Part of a small language model's weights.
Size: width 640, MLP 1728 SwiGLU.
Architecture: no biases in attention or MLP, untied embeddings.
Training: a variant of Muon for these matrices, 8692 steps.
MLP neurons of a small language model. Each row is named by its layer, matrix (down: output weights) and neuron, and shows model dimensions 0-255. Each number is 128 + 32 x the weight over its row's rms, rounded and kept within 0 to 255. Numbers have three digits each. A neuron's up and down rows have the sign that makes its largest values positive.
Before each neuron's rows, "fires before" lists the tokens most often just after its 100 highest values on Wikipedia text that the model never trained on. A number after a token or word is its count.

fires before: "|" 32, ":" 19, "===" 5, " |\n" 4
L2.down787:141147084132106124138058090109112102193155105131099061167166147098151129110146136095116107125107143102119118090130107149133113132078093176192132195133154093164120150189148100157095124126143131134116120190095122185141119077121132121165127183133129155125169140131130069119147052148076133110131163135101108058050170130151098120113103167118102120210092115139125123152115098093146134140140096140094122159098151142097165066180081132207122140060098122134152132159134133112156104134145117141171151139144141082125150146101066143048109096117179155123174139203145141154149181084124119119146139122100154130175101179129193069160127108143123116156090153110142183158143122107116145142079103099123151049087074150107160146123116095129136190105124104152186196065100084114114142063080109

fires before: ":" 29, " " 11, "3" 8, "4" 7, " |\n" 6, "2" 5
L8.down1058:118111100107198156096105114145121138110135128156118132168179113121165112128137158169143134085101163140156085158104148113068142171065116108161127103092128123139116100163042128104108173124180127101117076134138087132154129193088126117087111137098158152117167142138105193108124197164149094120111161134104151161164165118185168167171126152093140092078109172123140122135054150127214154143174168185165161047130142172113135090121109098094114164137079137164149148113171135124103149120072121084099116083131123071170081179112076124109128141135128118137135106140080110167101159093164096166101098137162153118135077109142139142154192119157129109123095117141150096103107130072179143119111123094173125121109206146153137122054127100144073121134074176159101128118170095150131126177148179

fires before: "==" 24, "-" 17, "===" 11, " In" 4, "St" 4, "He" 4
L3.down987:089113116086134057164107128103092135131145116097127185165153174106097122119150121141087126084128137154045063151107158073117187149115115157122126138129111165126086124086152161126110130120080135070198147087139158148119079232120105122137117120081114108108086144102145117100126120166119140116111104157138212096174099138085145047108148118149131098103071071106127184172168146126101150112052105081114119128110100100143039178106091105118126125118148104115172096088128144179121110186044181125166142082149146130090137077123156120107153138141126165108154170141131189112148148151156100140023109078137142164176138094122174086119138166133188165067138108145130164081151157062140146160110143185167104092132170208063112130108137142176063194171105169079109172100119117099149167093160138

fires before: " It" 14, " The" 11, "==" 9, "|" 8, "===" 6, " She" 4
L3.down640:154112147141078081113153106110098184162114114114118142153093101069112171112123144125111137156146115181086085125146101133152062150117129124143135100082172115117111122130082111117122116157086198119103120106177128128091119129140068190098054182111065126065145104120141114164106093189130081151134159116092148129165110147120092157098089192133115108156058169157128135163146125139151119142114158102155155141095173142085139115084083121157197122082155133183145142112115145192130080153097156121136144139156183120129165150116076109141167084110144107137150114092160102134117119136093040173174144151118192146119124102134122155142077111127119102128058134122083122101104153146112097114095100197135091071107134186141112110138070013066144171127113066103095179173158123085181111093132137

fires before: "==" 18, "|" 15, "===" 13, "The" 8, "In" 7
L2.down953:117093096115084154145147186134084120101138089075180165144119136118139150088130100109140107150110158119076066199141144099132097102154166103070104155161169159108122116145091094129093155073107115086153168127136153153140073175114144134109092165116088167130154100130131047075150086135201096104137155227141169087136134131064162066118071130151106112086128144072117094142163147126120138131155112069140122116106120197136112179131137133136119102139174141123123128093064134137065128124040147148112139117125078117141163149078168152155138156116164150139082107084117089070154159078101106070130109134102152154150107120171122079129110175158119134145116132088146128088103162102117182102144157088165101116201137132171132127070096078168158151142121138095167108081128133212135083101158118

fires before: "1" 21, "0" 13, "8" 9, " " 8, "7" 8, "6" 6
L3.down576:157179129103156131150083197126131067069117113113094083152182204120168176174186160141130170185132155146157151122096127072080090106159144133172068082168150105120081136087170108110175104100103172132133076149121161129097132099180167162163082112146145121047122170133114176113122129117094166120127084120128169105187129118121105145182128093091110084165149151122121147201122105097110160116146112135094095144128131139151178172136138152109147121166066116226085078204060134101106063045084082117122105147163123084117082082124156109124173132075105151115238143144122145147037144086130092139101128167110145132109153125198133134150100169114132099142156079108147113147123140094119082109107149104149128128108035180157172097079129106177115143152121183126094168117135109137158156146093103

fires before: "=" 31, "===" 14, "==" 8, "Population" 5
L2.down700:136110062126046042134200111155046118137137104098122146115155205112200155146119133139154143085167132064087132091108167087131064103156115113158129136121186124102125069186052141073126115107135099102167134142137100167133109228165168162110064153072088109094136087096145109121077153108161063098173186084129166095146083105120124211119111110137093115139094130163143134145201089157118133173126096124149204081139133147117130129149097169133121070077118085113103094107142122140138104224056092102179148123138147134146095129064135115137175119160127110127098114127082133151188164127155118200155111118104152072155136106138143122174163128169152176097103147140092162130115144172091122141094153096175173143128158095116102103109091071122142135157157157134106155120096124117132127109137163

fires before: " |" 31, "-" 25, " (" 22, " |\n" 6
L8.down1522:147195141092124161163114117106191124128107128145139082095103140127123136113081139113210117204167092124182095186088103149166129096134151154122138135145169116160167131143180129118119129154144129167084155164116127134095123116147210134142089119108088101150086168088110068167170181143156068120114157053170103118128187130104098163115153078160129157119138087090144100156084112171160103089111155072123092135143133094166106133124121167105120114065092093108166045211119119127151183076099127100110143148174144153175115095162130123153137124135109158039152112155102120122078145137098120066151141145128121141111122125106162106164149148073072106108112104147166150149147115076111142110092158103134178100132163143162103175133150143155072203104088110122119176140118122158159059117130095

fires before: "0" 25, "1" 17, "2" 8, "8" 8, "6" 7, "4" 6
L2.down1186:045156134106132096148100133159134121126107136144070093145115084130195138115133175116127079164116165091117130167152127167140112118143180063021132172181090135117144163116171161135174100109063208104105084184146145162093192163132204131138085120108133163162146076145131128128100097142158132131144085200078108101141152141160115117117117144115126139087144101078139114141092102120141160151119143148099097142124116093144096148076128110157130159148112209105143150136092193112166126103156120109166141171057102118121092142140049096135113102104142109075119101208146105115121146145134092137141149138110150130155150192074152129090080153135144120146123126128186147094161141111165155167128092167162147081185123096145180177115143140087178149075166132121099142169185117134119112108161158

fires before: " " 75
L8.down793:190103061141120133138061103123146092131137155095076091139140150117100122094184113122147122129134190135210141140158146115105071121147106082137073141099158163104074141134128095196136145153143105228177100133056114105158089144112101114144128157109161144118140120085128148201120124140123110111181102099109089147145157109176134155151130140115128146119177169121089120141076073117201122110176172130105114102174128123133074083130154113129140098132097150153080083105088136106130141120154147112193101122128092170196121115163071159179154166107140182111186185168092155124127119154163078109143106137090046112150112169175075117129153093117073108138174109076119181130140128103085140159148093083152128131147163066115138128084144124182103170078148120135078133083140095147117184113059150

fires before: " " 28, "″W" 12, "″N" 12, "′" 7
L3.down48:158148113121111130057126096194116145092147124153119106181094152164175116117147086096104118138085175086133109111138162145104143143115082132112092169155141155168151082146096161192101168136125104152129110144101143151124144109143095104173117179150109000181166120133127150151154124136125103106143121132093206127127158140139117089136170123178099096149133156158134098175103104230104136145076104143131137100169110130084200122107141147164140142142132082193122114113139163140097173173168152102143152108185114169091118132119137076097148113131147151146163156163166185146121221106101106070119132140151103186178155126190091180143113113093122130173198160094063170113093163108166144102126088134161173143096181146140178143083090144177107142081160098098121071151102122116119130179155098

fires before: " |" 37, "–" 12, " |\n" 7, ";" 6
L2.down913:110141114138180108139094127159129142159112081137161086142099117119104094108073086145170132126112172135151087145133142164118125127171100110113098127138137140133135163134129159138094151100127127132081139094092116129119149123128124119099072122114116138132079151124132101157159175215168110163155153129123175125106138169130102231126116093177061148145058130112099147141111065120123134118076168149140050111160168129140101148123105076107161132104122138182118128116130109168159135093188124054138170090066125128135116049121161152117148078175151099097190100159083146113136129127127127069097171099096136161122163152117144164125145122105136074117122133192112132139114141171093170101144153161144130120184157138138140119127142105141145144123168169139142112130169096083135102124171152

fires before: "|" 21, "===" 18, "Dist" 6, "1" 6, "====" 5, "0" 5
L2.down874:084177151103184147117054084108179128162124125136135114136147150103208129098148161078120129091179102156145140108169072167126118122148099131099117171160120106097126071156115131085112105121104209180109148181121127092184170152138137126138075156157149089166176105184091079128104087126136158079111129176123131137168091056138119131096163165169111040124149147131088164151111110128103172115156120124107163065156154141138118119128068077140148120141079145059108142132096146096118125148111144132156139179149095106177080113113145118154130160151099092098182129144117119160161094135113125150159126097104098165139194099136191128166172094150160078116107111137142149112092116122060107131088106170158076124139060116100129129148122129125203211086137148107095213131172139145102087119114167

fires before: "1" 18, "2" 14, "4" 14, "3" 12, "5" 7, "0" 6
L8.down1589:116098137118146111192162110072150129137126153171137169130122131163111107085114111164088133095135124148114154146134127119136146170133141187108024053122118151112212108160082119104127157137075095154111151125070123128173142125108179116113090144074168138097121143061083140082101136080122111152149176149161117160053146123176196126113171110136062155186103118099108129155084122114165169125130140074081126114127143094092132114149138135127113122107093095181154120073082117109096099128076113199183075112112079125094128112103135115135110110158128155101180102115124123147106129162172134153127176115106147109153131083144163152172167129119126100081104089190159144091103103106068096102124202165117106093188085146118135196152133080070175145119157101131143130122130158127170103129182125

fires before: "0" 18, "2" 11, "3" 10, "4" 9, "8" 9, "1" 8
L2.down1498:156127073148148134142183170130145160098123130128031148114110086150156064145117183120132071131130127121151163164125071138151108098136089104110158164149152095062095083150138188125089070135155098081097133177106135075097116113188074116126129152085159076150130106138106124127154034147089073114149091070098204111125075130166118108162102125124186097118144149087085150175152074116125127091152152113128094062153177123112176080172130174131166098095099094073131094163138128076062151160136172124115147099136134094071153144108120177149101189079115194173147165122158191130140129155130113171094151085106090126130135194165105129097095161104176091181075111123105155180103134147153136125151142138175121064162155143120149101153134157160149131120147166117163133103141144124088127110096136

fires before: "==" 23, "The" 12, "In" 10, "===" 8
L8.down1445:128088140147123151142168132165076089144125107125151159127112116085116097055185094149163172127101128153098151079174147112124162124130141145146170170153111110119180105120133170111071101150177116213043137131139139079091154218161137154107161111161120163074119121137086121120082125151156148153155204105130151141193106115143118184074138134049140123137099159100107126152090084074101150160164098106142158143112133148057135137137130109115163105174179096123103106129156136101135118176071100146075137110131061148140080095111154107142170126206164156114095101096153128080138153119125105137208099157109144135148165110120120137116135152147075152105114121146134130124143125092085122135164135153074100129115124133122122192111172105125127098143136135149104144052093165139101078098125123

fires before: " " 39, " |" 30, " |\n" 5
L8.down1271:095161103103190225127152117104154097092165092176127137152153112150170163139127126115116137138119173112190066158126141132144099175118140127061127155157089135101191137142064088144118123150120134131112095162124158082142123086121207113141139119114113136125118120130114200145153138075182115100097124113126142132173132111152189152080177101196139099116186164156172111104136124191117123134153103125119051150112109084147081133166139152151094032096087091093197110121116106106144142122076103157095107091168129170115061104131086090085125110073092155126130122095118079060143111152075127103084099128094020109132173163069137109110133137128142102152100150120144103102125142115146163153153165141128147102148174119139135094182053139145140133149116122112083173084137123166158103118146143

fires before: "1" 13, "0" 13, "7" 11, "9" 8, "4" 6, "8" 6
L2.down878:094145133094189121173091131089105107200204139162130169097107130138115128128186101124195109097065161096151080108143163128133101113165094081126130108139086108148102054121118108126073121123119097131125152176168149116098089097177167098127163136106144108155098095095131128119132117162155106091104113154137100102113128134117164094101104177158094081101069157144043137078108148077135177065177111154089199090113116117060103099111160131170117112100112148066076145085144196128151146155086132150186138128100028099123099146125108161153099161024098143099138134112158092146115123123140167114149138177159152136103175042113138093121136101133133163147129110124105066138125085115124087124119115020141101000119152147124141157175088137154108148132125137164131109089175126211172156134147115

fires before: ":" 26, " /" 23, " " 16, "0" 6
L2.down1350:189052119111101152098138108085121142123118098066096117143093126100147103108123160172133152116122166094169124230130107121112125103198128159143113164115124082113119151090132105101146101101166176105166088118135127147121108079116166108120121159114159113132114176142122162128108151095167182115120087101147128109124103139161106168142112159087125155119137206104180107158138082136131140135078109047158130098154169154159147153176174150093108135081147057152136195138099109136104149148181135163088100125052072171135072140134111084123117168122123148125206134170154101148118101105117099121106148151067126179130069120188123139141139134162152083107128137108101151137156115097131123059118048130147124080100113124140097150145142105129172086167179126090117083125185076174117128172109169

fires before: " " 28, "|" 12, " (" 11, " |" 4
L8.down1222:114136115136179146138116118131207139147154171169132138137107122102135145124071094093164137196170218164166127105149162133137156176120227113157116126106129136127141136162129142123048155169141151126094154107166172158104154089149171110181107142118070120142103092122151067141151085141126117153112073160145139155108120156137139120130137130083093106088126109142076109159147109097113121103077142100113133151158151107093076117129142140142107099091095134146126103128132137112184144150093176120095165146152166096118107118198109100070091108095166135132110170143138078149064096138113107098153159124132136152109168153092179134138136148175145146102123111097147180173141129134138164114112117130161103076149150134085141103137101187140140127123134126105142128130120123155173089153139107

fires before: " " 26, " (" 16, " /" 10, "'," 7
L8.down334:185144132129073159119093197152115112160134161128117123059144095136127108170134174143083109127088201195195138119216134089121128166115119143124159185088123125099132148141124075140110189110148068141181127090075171161140092113110092206108089165118131199120099088112108131106180129134063109101133113067128130137130126073136123098185125098117171187081150129108117119078140142080133143171157131107098161104111139107155107126089126144128141110169138163085109111103103078075097083131189118177087135177151170128137166119156125173144116140134128176114168129175214098091160124141151122153148186172171134114160109154158185124188064162138113131122140103125159115146118163121178104143100138105114096124076162162175145149124194136164093081167133141103130101137095060164114139130121123

fires before: "-" 20, "=" 9, ":" 8, "\n" 8, "==" 8, "|" 7
L3.down202:097110153130089115138164130090108111127084087118123172116146143155098124178131166148125133193155104149145192157126147117117094117166144074124125138201187189162086102084179141144134130139123171087182114084109092181105141187157161179133131158064123090175131147119192179124062116115143132090181147114096120104116105161130134158097059166140090174081113110130176104174126101180152138160169113074117163161159131125155093139115168139157178148146071115077095153082133139118094078161146160149121173142130117159121123128106097163136113106062155177098083120113093161149158162114201137144148161130089135119126104090124094110119029177105108116106116101041128093086129130131073116141129120138134124120107142144193060243167124123153177140118087103063102145087081158107090196077153135